MLP neurons of a small language model. Each row is named by its layer, matrix (up: input weights; down: output weights) and neuron, and shows model dimensions 0-223. Each number is 128 + 24 x the weight over its row's rms, rounded and kept within 0 to 255. Numbers have three digits each.
After each neuron's rows, "fires in" lists the words (lower case) most often at its 100 highest values on Wikipedia text that the model never trained on.

L5.up543:111117145100147135138105089165103058069135138151091141152149114125151113077120121113111147131102116078081114119124151098108101147149137115143095125116152133130130181125129105153135121083146126151107177117122091150136175117123142109143125099111121143105137154111099119111135078100101146135138157153153130108101147131150166129104156149137133147150179107118116131149080173120161130118154130139165118107125119171130161087138141108104085125121122142120147164163125142157138107108122129138153114142133144148146101154111118127099096132108089131112123156135108103118152095108153109080182176134128130093081151126154107134150167158178144083144143134123134082138122142162139136151114
L5.down543:125115153136088133147141169130118090111160118130165178106140120111129158119099156149103150131107106129135138129134110164124132096090129115141155130132159142156154167163156109086136152128154145122135148096116160123133101119113149115094107147140097120121133129129113120088137139122119118151134183147129138116145151116100141144105090116129074114139158094111118101154091141129144183126143137088145137117141129145154150122123133156080110133149123124159164141117090122110143116129087177142107100122085161092092138125135147136144123111134147136131095089118143077103117127140111143166111144111105167137139092134165125161107114174104102197122099102171094072113139090144132189073119
fires in: "and", "female", "fw"

L6.up36:132126177144089155156130103143098093131182102147171144136105081142122187103088126099115129108131112134104120134103148114136129106153173134153189128055161087122151146126121169116156128109134119109146149136143172122145144127108131088124116157135135117102155176141105149168137115119129133154124146152154134131122123151153135144129102125151125134155103128139129139072090121155124101116131153147138160099135150129141132113106145140112130114152143124128118110117077115110140110130157134134145144143155149111134115120157129125112153146098103132166126145085125134093159173114150139138152134136134140087137081104090119164071143100174080185158130136084127112167130095127126124074100
L6.down36:090146142169130097108160147121136189129109157134116135087190151117130130161167146139118124124110136145132173094140128166162114118102135111125114164146117110115117110156180128099086150152159114125164089104115129122103135120159146144091144183114119120109144109141109112126121115119127089097093176137123154131105097144140147120113143098112140108117139102126125122147134140145112099145118129156119129115104106134077108095133154130101138138142160117140150140129165138140124108137146125133086097102136118140102142146137128112176139095181123144088147100076081130131115100127085120115145154152179107164167174106109156070153146160102121101106146077142143176105132118103115158120127
fires in: "and", "not", "together", "or", "elsewhere", "top"

L4.up619:140150116159089093114137117110139139103122122147134150114155111152127122117143118114138080150108124130155144151172121128097150155137151132109190144098135123153072120164111103134127156158130110115137118147147092173129155115123135124106078090110106160087110155135120123126120147156117106062166114083109122109117092143151134101135179095117103131093134127145146126137143156121142157118151095129082138121101114136120137142129162162149109110131103122128112111118165153109083139169150129080095149189121116142108164107115108102130142076151142107101098092103117124136157137143108137153110107138085129087132097066161113126109117122126124136147147151154086182103136131141117119140182
L4.down619:122121103144150133108113115132118128141130117110138116171134183134193114148193133172067141106167179076124110131175136141172128132117122116076126124111093168127146115144108108111119162154122126125087102140122135099161143127142077168123129158108133125141111111130120118117092160140106150169086114133129108120135108147144102148092102086137135149142174142138135160077132088109104158159124135090148170130172119132117113136150069112140138144140141116156141112093123097107146174123085159133117122127141141110156146137135151112093126108109119118127162123166129135138099116113148158127127171134109134078100150099126151121130131100123120106143160133139108080120148088114117120111162
fires in: "s", "to"

L2.up877:127155135123129139181116156087113100109109166121139153099091087151128108096098125102130155124108106144111112100160117168166150117139137158154119116114120129149096144140121153118153109147102153153118174138120092096113163119121115089096120149121145115117173130148160092103160151113116101155143154157117124164127127143131145146117124136087080165151124125143126161145141103133171094143096106147084080160158124114149143135088154095156135113117078131114153171141080129105135102098149114141151114157103147101166151138083103145132116082097146120127104095074137153132099122100088127121125110127113100134125122124144137152159154123098148141162159152104116075145156096104151136099130
L2.down877:151126117153140131169092098114133135137099143113119149132104148130106154088078142114111133106171122113121081131100112093092093137138150128176147123073145149116141138121127140111092108115185127150133109118179087116100152161136177109082118141098144161093101098124097144128150118123102117161153114101156147120131152091126118155114134099114147137118123180134154158107112129166153075087142135136126138137057144103109100149135145148137166131130082133154152084113143136164128137123161129126140137109160136131113119102106136139122122133111075181149108143192149133115142121130099133125140120086117126136153092161123148096132108094149138138095127136135137133179127141104087147145132
fires in: "national", "world", "7", "8", "nationality", "city"

L4.up404:115138180144150169131127116162122095108129127121105179100150153119101146116113154119113135134154124135147146101138168142130111128136110104130120110094132126164159120116131169158149106141186122134125167094103102100067173132129144091126064161109116089102121139136085118101104118127092137156154116174139105122121155123169131081138156166101128133149123092136134129142130155161138139172142112165137133077175125110121156156107113111138146084116120125152119128133159105094152157117136123118147146144119121134143127096147152131093123124153046107143097126111125092102109146155137130105160130133105134145117138092111152094090148106141148155151171082108129122171128147102164129120141
L4.down404:129106089154090098163112141141104153064104121114072098148168099132130141135123138184114103162122142150119125165124141145154134154124077162150139134130172125133104128146093121106135139159116143136096103119137143115156152124157121114118127131148102128179101147149167102137106144129133084095145165123129097135118116121104164147111124128165111129132141139141085145158157078125153109146146119117094109126116105150118105111142089141142101114133145107109178111185145103113144135136136131133109130128138121100103092145133100098092117099107180153145155099132215137091137113141128119136118134104116053120105105159115181107149133111162147161109136152147110120135112145131159126118115
fires in: "and", "to"

L5.up604:155105161134129122116142116161117132161129100110153127138146092121092152138103107152136107117131117130107131148102132098098094094144122095098152145151083159168124140083110169162134118126167168079089101118143173092123141103124103117130126137143098117141104104078103141120125126149143164102087105181136153110101116136165158153123140147143145128126114165136134171122141121128124104124099144097131168133125130097125134144148160157162134084147144083090136078134137146146140184106144127086169160100143141149148124121145139152111109167128122174107109081120108132146158141142137123108175137154116159104098168131122115090094125080117115102135120097150160107126131131130138114070139
L5.down604:157133163132115119162088120129109112123166145130167172081143139152142104171133111108123104116156103120140117172126149149115134128148143153100100121097169110094121114058173152120127141125119117131137081103103146143104116131121120175098144118139111086106093108142121125159130123096113105144139144085140093133137131163119107142136097094057145158121133135103134127159110148167141128116160181125123149171173149163146120119143102104140118099142127153126141099114098130138123107093142081142111192129116147075102090153147158166111132102130125130132131172115098166148123105106157112092141153156117105111129133177146119170145117106108106152131120160110141105126127124143151136152097
fires in: "and", "he", "later", "was"

L5.up501:095141163150113116150098148093161118091138111163165112099103146154112153120101149104117180150097126127123156127104132125084157138115120105156145110142125095172107118104135099150169119196177142139141159141110117095091164161144118106132102149127125154158159185101134122113123118118118123137143142120112148093134130109142146133137122126090159163145153141122085129106099146163092118133157145176133085131110136122127146172107119104102154128115102102121156165102139141102182167119072125141162148126107083115168132131114141140145130150105109115105109160123093082171082129147128133126137128095132153137144093121137136146123149166167135145125171136126149158094108133106107119101147
L5.down501:144102098143152141109144098129122125084142125110151121115102120117130154150143162202100097137094127163192150166143109153148105106102157168106148128112117179144126111158117131137082133113116120133154133172077122118163113122112118145130103159162123116144150101146097127152110104103139110135138116124131114117170150160116159129097163131103082073119116105159122174100118129143154116056102119149103155118105145139153121103178139109159094128161093126155113107102154127121154160122119135106098141141110144134151165160114103150091137147135134101154079138158137089097096190157125110117096136127126118092133117116135121130146129126113131092099140117083129138133137126129146165123118
fires in: "s", "ve", "on"

L9.up32:173114169106136123130119117120089122150094120124158103083142145127140142104112069107125101102120129138109121141145130138146140128137144132116130123138173145123141122152110143108109142143130117131101158137154135147154099115104122104098120148140164160078105185107122106128112105128133121171128138144135140051157065117113125122146107109196178136153103163116107155118093128107141120091098121104132125109163143149158111116186089190129145087137085121104103152136100148166111163116146177112131138109150140124126136139112122159124125116079108136110083101123155103115163107128169135142103136123144137078108133149126103159128118135148102110125113137100143154136136073127135176117097
L9.down32:104104122112145142132127075155108162086128125137100128133114094109129132143134094126154139120083121087107128121126129132137158146090121133120070185107136111119149102145087159142173128146121096118163122121181125100118155113158126126154106125149100121105119169132113113116132187116133110123144084143171133105167075136157116099123108168135113151140129114170123108148119119144110147130140131108151085138142124153123174134145097117116139101136059140110128150113119154132131157142132113092152174138107164125128093137143134124103157085101072136098145118145155127165115087084107164156152154139086137173147137158093146113144119121097136094171111127097114146133128146119151146152165
fires in: "not", "could", "have"

L8.up305:135093145137121116134120111146132116105165089160125100106141127138139084148134108144151125089136139125151150145094135088135077094140104090095215103082102098124124100154166104139144144159106133113129140107091140116108128106151127112154085127148123110154148122135150154124101107154101118160159116105138116100125095104178131137069098174146148147118105131108080107123079119171127105131137123097089161133118124183171151090146091137131119090140150146128140152140112105135163142135133129094087169122151126130132098094134162139127109127140134171104137133119149091127122136168111122140114162128078119103131138082113117133138156151109119089113158139106118120141127137109170142110155
L8.down305:109158127112120151157097097109133160131140124115108142106102115117126139110191146099160089155114162138113120101095124088111109123117150158097169132113146135118155189089106114147119112133142112129104153133174113102123104129123149153128154158119120106111112137150121134107120156137169076162168121098115086118140119186149140102186086140082126113119105143111119163139123105114139105148130091126146136114166125134090122107132133111149129110067174150102153130125122109159154175092163123127186102132164140115078100143149118124127140129135118115134173114134093130147120149089115143145086136145106107134102112136151126112142125134102157096159130169115118115179138137144141143143071
fires in: "s", "to"

L4.up417:147116158141119134134148079170141102117152119153147129132118116137085132087111104092145094054146111152138111112126161108128145131131145131090120126149126098110087135116071129156150118126144142094108096129126143142100130130118109128074134190118154138131089112123119145103117171125128150117130110147145139132098120110122145146119138120137141164143105097137113128069070121125114142117107149090105080147132145159154143118119123165159122120136171138141121123116115111133119174086135184098172119165109105099145112094138139135098103125140073146160087119153143169174101128106106131151172126132119102115130128103162122128150130091131091099148126121100121112164165132173153111091095
L4.down417:106143153163126111129127123115129132125133154122128140130158120106122162116099135140110170118125125117112101148158128096169103166120089132135152118159140122170149134032126157090083116144080126135129121117107165106103117144136179075114138159120153065109097118135128144129103072149095136119126136100124130140129071146194126109163135079130154118132173122141122125122154107129120153153105110116144148112148104130112139136174155126130118133137159162114123149180138109162104118151126115127133133068122106128158099143155095140134113127127090137113159101089127165141143113120147113094147116164083143099117113121135142165161149082163123157116127144116162129113133158119123141148163
fires in: "also", "and", "while"

L11.up296:125132149162158132126115139130137074135163132080108111104122135138166073113131108145130137131139116097145170075107106131123147142133121094149108111112175108084111190127122133108108109142173108129075166132156159140144164083111116154161098164092131107126098098120096132146111115109075112110147095136142154139146120130133143145138136135076121144147144083128118127118113092141129143177107141142136119165158126123159134109126100140153106116125168107152134137153110157151127123080127132125095119157103167116174105172127174148148114156169123119146117125106172088103112140143141120118140136154134150124126112073151099138100127106172110111163126130160126107160137111106173114094127
L11.down296:111126100150116110150168110114128110154109143126120155126084175105175109134102102166140144140151142166126115124174134105130150130122110092153161123147091091103154170100117106075121100125118130117155164114144139148107114155149169085154107148133156157109167119137167141138130116131094177134131100138126115132127099108142105120165127082127131096128118136095086128111137123121182111136116141143116111169118164127156133141082137103115096138136113105125155142100151125108133123101132068111140123090145164141100119119108106111167152163129154123136130128146199136120143110145139067143125099142076146141135112106133143126153092125136151071161132158127115165101126126091170100150139
fires in: "a"

L8.up568:107121170077119128146075108129143145135139090117199133129108128114140138097133106130127122111129136108090168134119128126106101131103149088127161081113124128104085176099104133154124118152116124109076111090161135151122147094095112154104089093139147164106125134109145165134101134163161080177121143163124163135124133125148128148113109120129144122107089124116132153151079148127105133160147099126134132131118141152113108106103124153143135091143139105129123114110114136154132162107149185091166117130108111105083140130114179098128141144125106109133139128118122129126175138118135115138102166152164159113110144042115115201145107119131119148166102126107125148130115106167116154142133
L8.down568:128114135132118095104166089172064152138081112121121146096144147177121121126186117153164123154118133111126127128115100115122131146151097116123119147086119135148156134035154124121129163148150131099167148162125129116151109121163071108121168139158133120108107118116104102110112132113144104145116126160130114118162133109125120109110134121110116130134131137140157145099131186113121122140083148093109121123185140137125111129126114111139158091133087171141128123077080121179130130137164088124123144158156163121124110127080140135098137112111128161124144126152099129128172114116092166138163153212115125129122111156127143113127130164123112101141138094149130110129143131097151147115117
fires in: "into", "be", "of", "to", "in", "for"

L5.up433:144099154100136126104128148149095123130159124136094115150147119128154127101137114120137140132080151127121086188152144115127149096131134150141147117151126112048121142155111168099091127127147111074086122123118143138112131109107101148132143125102156116124116162137158069133120116117138124097070107069144120154121113104131088135124103171162123116117093132130131118086123087128136102156128151099106130117150131115145134110103140110146110127159153138113136075115132145137071132137131159144116137099157149096136151185137148107159146100106163148112164084100149141155129147111169099108157112108147162094141117110091166134154173135137149134140127194136106121131157100151146139102097
L5.down433:139164087163121135171154122111121117090120154113158103126131129159168099130120147122168116124116141118113130164123135103141136134154166138099129083127122076151141143126097105130131130100120147142105139122154130128139121123100140083112165147136149146106157109101151129153123082083074121164152136114129110131159139156117113134106141145110085096147137139134132146131144149098141087132065084123089109141100086177088117090145118133122145103093100134138096176126128089117160122161122164114141127140109157131122158128132157158085134112137123125114121162130124139094104177111105152178118098145137119130103144199140131121169178097145157148101137135117122146162135118076088110124110
fires in: "network", "navy", "festival", "nawab", "cultural", "nur"

L8.up90:155139139093107103105097150108120129137150134162164155129114096135149123134154135100111116100146080098098106111156146114143109095146147145131140115087136099147092126133151135149143131170139166136153121139143116169152179082140092119137093107178158150139112140092123124153133130133143114153139128143186116133136081121154117141117140175111140165128100123094085165142068148146122097103105104121136151145144125147185119109109125151177143142177172149112144116145111157133095132187116103066120126172133114092154110118160166127133138150146139097142119108122105113133142132109091142132180165138126118129112133119133082161138120123136174134150127102094140132139098138135104165140112
L8.down90:101121146146147148107129120145138153130132155128143114131096095103133192071117148143149113112124142112138116147129123114100141132136122085143117141090133140123139147034111096101097108144120135150162153133123096098120109136141131092122158111129098097118136158162096159129108141143161123146138160154124148124166144155117140105135120149146113125094094129117177149144133164084108115129128161096128150119126134136115101150150140140155129069119116139153120144108094143157083128153188087136097060157173124135083135109130095163107135127110096132151154130127122109133135128064134184160105181169110124086152119153112142143155130152131121140093139110100109122130128162123127109142136
fires in: "s", "the"

L11.up808:152116144127101118129159122152124138126124102151151108142156082158119073134121131116104113175121121143126144086133123134079130109153142145142123123171125108108153202130137152117159143153112156147103137123103168110180101174086113130146087170090111136096143132095098122118149109157151121116109111143124143186097141184127123093141165157143119143125153166151125176141102098128108125144158129117155118158131119128131189131125115111160103105125086129118162137113113143116123094110109112085167134165130134131154119113107138176096116132085120126124094155138150137166106143152102138131150112122130176136124141113148104143142127113135173084164097118098119104112146127112148170082130
L11.down808:094113105153129129117139125123177151083114136110138144134134114105107132136122160133072129164108149133146171101131136123150105138114136133135207120108126114114139126097132127137128158103080141132104161143145146128108133116121143102138127096122141127121145126130098102164156086159103126135120091163129153118086140078129104097148117076110139101130135145113099141187099145101134117118133157160157171128108132121162136121147158138133134148187106144126151126089163117094132106090162136184146100144105143095118137149080161128155119142127146131114137122133175115092116134132181112139129111163060142154134135149140123125149110080130103069139153109107094150147100145125145088135089
fires in: "a", "genus"

L2.up112:169137150091111128102099136095152118120119143169153089101128119103111108134124133142155135116116117129104133148135163122180156150091156162090106136147134139180163151148124094162118144175150086106117111104146118112110167097141102116134133151145142091127092109141115127112123152114151111121137161163152113116157161135088128157129155152144126101134165127134127123109069139142139092148098104147088134117099104122132135127132118095121139128103114092146105117099166106169119117152171096127129102124121145141123103133090125117125102136139158106165090154102119140081165106113149102170171134109119098111131103141090154148094074093109125162091108102147145132133167093174100122093090
L2.down112:093153119135133107142094136117054180152149101111137156138099132151149142112103144134106134103133126141117098129113098129114139186108089120120119119138140103105129138140113115118122140128135154169134129136167137179133062131158173101140166092131091133148133145153160107136119133109138111121129091108127076154115096134169126130138129123150134166164113124118131113141142109091107138159132102091164116090143129168129124192110130143106143120136131106150123133121073122079127103149148124101106117128150121105162100102162105120097120159171087126190142113153166146148136113162136131126115123099165171135095127149142120106120129163143130108106114161139092091122123138108121113201119
fires in: "from", "received", "entered"

L6.up266:149100151139122132130138079157103160134138127162155100131125114148136137137075121110121102096127121138098159107068094120125093117102152110122172116133145094100173114128125117134130126145160137123137136118138149162150157143154126135199177151164125172114111182110131154128099117133121106100151097138130135110127115096109126095087111119129157142141130135149119144117136133149147114107149099133149154180127153144108130120141093140132108101133182107142157146114106150170126137113143179077189143161119125080136101121133161138087131129129094152138073132133133144144127118152152127129144164145122128142140130142097121158085076101144102106152142144108121195165100094145131103119102
L6.down266:178157106120112116126124130155142185142110114136080130155115125123175116091160121101149120171098118095112126137157087132159150129165145151127134118099127146148123110095108091149134138160148114128117129094130121109175104152173128142114127164121100101097075135099164123145122138132117105117145139102105143133122094127147124113150109122130129144125147091137117182116139102108153134157082144109151117147116155096148095096132158139155124126126110166089128107095209135128168123122124117130132131103154159162093160151119154131107162100094137138154120114129134189118113132135102153092152154129115151093077104137129147089145106159108122127183157120131127117102130167090129076121108
fires in: "to", "not", "too", "could", "heard"

L4.up778:124098162106137140122151167109143118108134138191134118209084131142118166141116152136105144114147130141106157132162098120156133112097111119159127129162119159135140100169153133131129097185112153109107146141150098107159136113137157124188089121112160167180156125129125098142162111121108127127129144124114125136139078079117143119139125112131118136126154163157110106139098108138133147126105097152141099140126126128139190142146155154107136141114107105161139161160147146104158066136077136115103096150094127141134144100100147134139139144155120090089099107106149095137093099168090144131117125139094149145116114103127120120142142123107138135114114119131070161109108114104094148082155
L4.down778:123157077143141132096144143117122098178176101093168148077135101119100136122123110112139146140098162141150120092139097084133104138116119180114096138129128149141095136132148195084101100127151134146131105132070142129126133113146141152100133111133134099090131131105088133126058112079115154104129127143118108120114102141160094170112132110156155125089135130132154112166164141192141124122159155112120162140150141119113096128103092116189143137124176153116124109133124111105124147170175121142153147101099135126139096129153126071160141149146127113138106127170134099113107158117135148114126116147133111178134144132102118137124119126122140104117108099124120123140144131129178131114171
fires in: "8", "25", "10", "7", "6", "9"

L4.up320:107143098117138117145115100124172153126167158159083116120094118132123119119138156112113126126095109107076153132163131104167122132083110105123109118148142071129158103146112150133120122153147183135087132106153150115114177150123130128102106174115106145143136145161108138109093151146115140140102123143098138146128121150123116094130094127106158093112128127124167112161128146118129147153114100136152132117156118136094148091149080075119084093158157137111144140128165101095141118075115117101156138134136116125149120175142086121079128148147100126142134155127125130125126142124167105210169148119113094122136184106091146132124135144128157100132114116097099126116132112154194119166136
L4.down320:107153120126133099124203126134130164124121191130166140076146118149136125161126137106107153148101144122154132141060088165165100121129131101091087137142091126118099133160160100099133089125102096087129111092185124140116131134123156162103164117136108119131188103134149143161134087125132109142137133115120149175099088130107139159124108094129091140142125108119077124107104137150117106097141166146167124078144176141163099144146114128138136114108151118151126122123102154115129166137148147105144105129150173110139139100118137169101128140107161097161152120143144125124149157136100124114157136111115121108123116100133169111142129110150085140097132140093171146104115124113136133153140
fires in: "and", "sq", "census", "density", "sqmi", "2"

L8.up855:137149126121103108169096123167160137107168137151162131168110106141154155145106138126151153102097127149114145115135105108110136108144158128132151158108106128128103141099091116134134113142118134112152111072153142128142146093131140138105097155125158134115114149145115155123102127086136144104164112150169149098108160128146166148104109143157144124190071123132078178077123143166108114141102119113118111125162137108165120151136125169158147078157151136124175115114069129126108129144099122098076117145110129162141163128116112150129100127149101152142089172131105112106142119147155107152128123122161116093153118087127094162119128160132127092134104075135103113160151143131142163080118
L8.down855:126127155129112137117127140099070154138089138103161143150119130157161128099125132119088124093135174116150130138152164131130126118095134120161107152133156118137103153091120122136124135123133134098182105118170146121142121166124127112096149147134123132149135129107112101127132186130105090129122129178123129088116071144099075060103122100118125142152127125138161154124106135128157169163095157093070102106131116143110093147127120130120083076107090127163151137134110143107153121151140146131162146096119132153141117135117158158111111112148143154144138099120127136127154124107142128117124168225108110138140111177135105151127104090095122137118093128113138110123120167154099144169156
fires in: "but", "and", "however"

L2.up656:116128172176159114169144084116132156149127143160128103134103108105104154156142110101088118102110101114151112117126129130108104114108164122107137092143089103125128140106126091149133148088135097132136100145153158124117124141092156165132104155153166167160142115106164097101169146104079119103115160146120164153099088168120101119090137107074154156149106092170115123160122126148142131133127135111153124101131138129134122148120091106119173071125156110137106162148122091143111106103147174169170116160115107138162096144103163115113103121147131125145128130112142137138143089143139069102139121154121144116147118115137156147149092132126104096111102142085085142117158112167123133130153
L2.down656:091142123108152115097117124152144140115093147140159140111103096152181139132112110131136160142136113126125112130110142085150187153134131127146139090182132160182063098138140127093127119117126103163124118117168132132146116127166130131141159118129123089098111125121130134145127111116106113130134125150131100160146090147103087165185109138133126126129103183135157138115112132125128102105114128117208154144149113112150148132130121128122138090158135142135124117125131143154107130120110049135123122122166130117084148099080111142135120116134164110115157105145152120174126077142164100115100099140161112157099140097119079168166091156110112111154086120112129167144116149104101112154125
fires in: "with", "including", "night"

L8.up571:150101146123127167127119123155141102107137108131157140102138129134148109136108130118155137125133131149147088131141100155098109100189132116130120150173093144157101165116145094117144136121123154122103139128145147121139149112123143123087148090115131165064091167115139102160137106153123116141147173140119129103155140112155087103155095168185124145106123144147173101090115108143086112145076089062116130077150122171093147094105143181122152120106135155105148133132105120141166132124125139112129150155147095086132108095132151160122140122092103129130096088121095126125167126115130114152113124100147148133103147089144138149154118122121148151108120169131120113114161093113135136093065
L8.down571:165164102173127095128118152143131136144134178095102117164137119055120098156113130133106089151150106148117146137133080114139163138099133127197122149146161124099136098113164116115150080115149095141127141179172182110119118127114108128121115106156127154083113125165117098109131110134111102117116125114147172110150130145104103096137145136119129123144120069145127114129105112107145127113115151145124117156149077132131131131122101112135133099154152136098107095138121158128158133131119126083113145197109139150153117125118117129171137151118141141110097134100070160140114159169117136169108147140123132116135167093146174145094153118180067139123139089137133141145116124113109123126122
fires in: "can", "would", "will", "may", "you"

L2.up721:093135127122111182160100147155138092148167150131144157157129169163081126151100143168120130160134133144125163090111125168158090110112138110123151107104124144172121123121094094106171172126156161123160135108145124135156158138097132158125116156109136121084131130104143170153111090120105111107131104128086108139092092145170105111089122131120132144154132150100112115157110108116109136088102146119107117128168128154083134136097102164150116089152124095154127114127118096139148105095145152165123101135137152116110146147077172144101143093136087103110091143159163077148093129104169130153120116124124104122160143093102105128163113129117108111116149127092152151132111129125151145098109
L2.down721:129148166148152100114146101143129134132064185113126131131139150143194139096142177138093121108120115145143119130118155118105143129114152101167090150161145120143101150182164145141092126131115125144109102142169112131113126160136143088154155115113111113133125115113092160131120124147120116107093110081102088108143132097115121141141131113134109098129119091140225114103156097159110156136145118106110143123112119104089152151166106111152110110117198128133111119139150170159130145083101144112112144072130163139082161129148126144137127142082168133116107158134142124118153104140124126097129100121116131142133133158130101145134103150098111114150125150116140123112122106096144103175161
fires in: "name", "established", "close", "found", "help", "named"

L5.up219:145148126141101091158129165111138114080165085168125126109127116133131171148128149100141116089125137167136092142145138141113149136138134092099142094154135160179105111130161109119167120153126170119116125155160115130113153104182124161122145149184133143184165146109101143123158135134081122152128129155096101146111126139129157129099119132104138142110107130110080143145120127163109093128176136160111109117140136116151123166104096148142159103146123102109181130117135122131156160175159128129094144159103129162160133095098088120134130139118106120078092110133130119116118117171111149131110156136137125095112142112137084103115096135099145101136134137145128164090145134181110146073170
L5.down219:120113107107124136131137101153130125120142118134157122098133108098145135132147153172071156150112120155127143139160117095093129138102111150139138168110131158154106131175143132186120137172159058095136166127117136095127116134101147124134120155088127138099108140133129111132162086113144071131107132111151125121130125156142128092137133103164166124133131117129105127134128109137141152131136114127146164095108185158125176132135115076124124121164072143127108105132118151136146150087119138172102086122103120120122130119138164173078102199097141105140134137149131086076121124141133115105165132121133091127135133149108097140152135151131146136133127064097135132152086137150188114100113
fires in: "s"

L6.up102:125092131104086097143154123076117070099147148135090132140094122156107110106100093117096146094111127162090116114142116152156161159121163169125160092127102141124130122150126095177077092174165154100097145124121163150102126105147145145111160144102128138169150157118119144117116104100096164083127126154123122166092135123161149129121145141166136133122090136123131118165112131122150141117110121152100118080111121125140170109119144110135116097150159110134110165115101141133115110114133112099159112129145143112150163113122154101106115077134113116117129125072133153098084122175162089132127157143130138096134123121099127149106095164158159116139118103127117168124129149149120086129179
L6.down102:105154090148157109110080127107157138126143134129119140157100128123141137090121131112132148129118145091147116154125110107151113135118130077106146143114156173098079154105128117157149105174128133143139129087119140121154134101140140139114127099117164158150132142122148125153135183103063157117109076170115086095145110106148142154140128120071134164087128138130153149156126143093139112101122126150145135124145108112133098127102114158128091078118096141124130131091156168096130140098128129152138156075122166121143171166134079141136155146127124123149090109149132100138136102134120124148081094167148154165142132117117139133117113163117132101193175103138091159152105133097148141153142
fires in: "on", "with", "about", "of"

L4.up798:129113114126103125165101124102143142097118097127178123144132121163090155117102096155154135081095182151108113102112117120114163114168136128167117148143081142154116103152154146109118102148112175124118147133138143102110108111151111105144148100143125125145172108137090172139113116109102138105147101108111153120115154176109154128116159125165114131108118134122107118174081127129115117129122113169093130069169107160137148185132147156108125106118127110119164116128149141118157141165159098118123148123107102148118152073089134148133146088157153106084094135114116149118118137132162157114096096128110107155098168110099096138120141137093182112149133124118122179089113162121103137119149
L4.down798:142159123141170120111121123129128108102127130148156133102138084107148137152154160122135168121133151127108130147127098127179109140113121153116079101122122115113101099126145129154108114146150109119107171120067136093135136121145118145123137160086114149129111139106091118145094101105139158180094127171122136089116115096150135049113135138107170152137136119148123093091191144138147108166165183123102160093137154141126120107184137132132108183073118166115091115141106162123134116126142091143102122137125139144122116194140113087158142156114123119146128102114097158122121141122132121138131139079114103142164108127130154159093140135171142077130109118129129150129157155114131105144127
fires in: "of", "for", "acoustic", "to"

L9.up563:152149150099156127150111134153086144123117172145093156124120156106160134156081160110122149155109177130107105117124113166108117110167187088163136124104152110106068105109101096124081146140110111166131124131160113092116154141145115104087104120138123158163143129093141147153130135087099138147130153154133082147091120128115090127146103124137110123120103101142109160149127137177136114158131158138110103135144105146158123122107137175141153098145089171157166127140093180143152132128152114136146118127131117123109138116161170184134144137132118151114152144106094112107163105115089094143096109121147151143105115139151155172128124141132127157165104102090150129114118178117114138116153
L9.down563:097116131169122099158098110107153130104183158133150092140153164135143118130144122165137118127131116126173111108162127140103157137107114102163175118140090121158143120113156124152115138137151098118129139129094171184143137122097086123125109097122131148139161091109156089118139169159169101136148128133135159154134119124132150126117138098161139106145156101126107160110127156110166155108078092132106126117112160126116107129120134112105125134111122119123142141123147136115106115140144130139133105120123147135110128114118098102117136128091100154127114108153113161145101084171144074128154144088138095158195142167087098084053154093150138131131141129102108121140115106151099101193087
fires in: "but", "than", "some", "because", "and", "zone"

L2.up334:136159142095100091157078089137146133124116116158132139138074139120127138089132141128118097103110127112115091149121129147080160141128158129124140097136121142131145106115129147103136152125139130172129141128160113109105156104106116111083127126126135117110127142186130173147084146138101145187125117159163102103158143122149114120153100151169144112123099094118115165089087093136122115118116099130095131150165092124125118120143101117156117077122174098166131112112134099117105103142175159074111099181127103112147135089122176110124128126112115139152105113109123128150110145133103099158139134136119143147097132105142103182108126072104103162130135139104109111135152167168166163141158
L2.down334:110141151118141132121124071120082155144126094136136132132085068130144169133120138115153142135142076128117143152106126161081123147176094121126113097132110173139146106073123087134132129107111171135158143124173130150140148129179144127093189149126119155126130097114120123158106113114122125184143093123133114129144087146125122134119118129119129117146111174117097170092123103117127094170116093070168131117162121126141126124128123169141148109121183132121118118096095132171141101126151111123122126160174115142127109090140124119126099134137138115124159085147156142115112157108151150137098114157115152128120114135115116162142120100085098140143124100093145142148116192138145110115186
fires in: "from", "the", "of", "were", "are"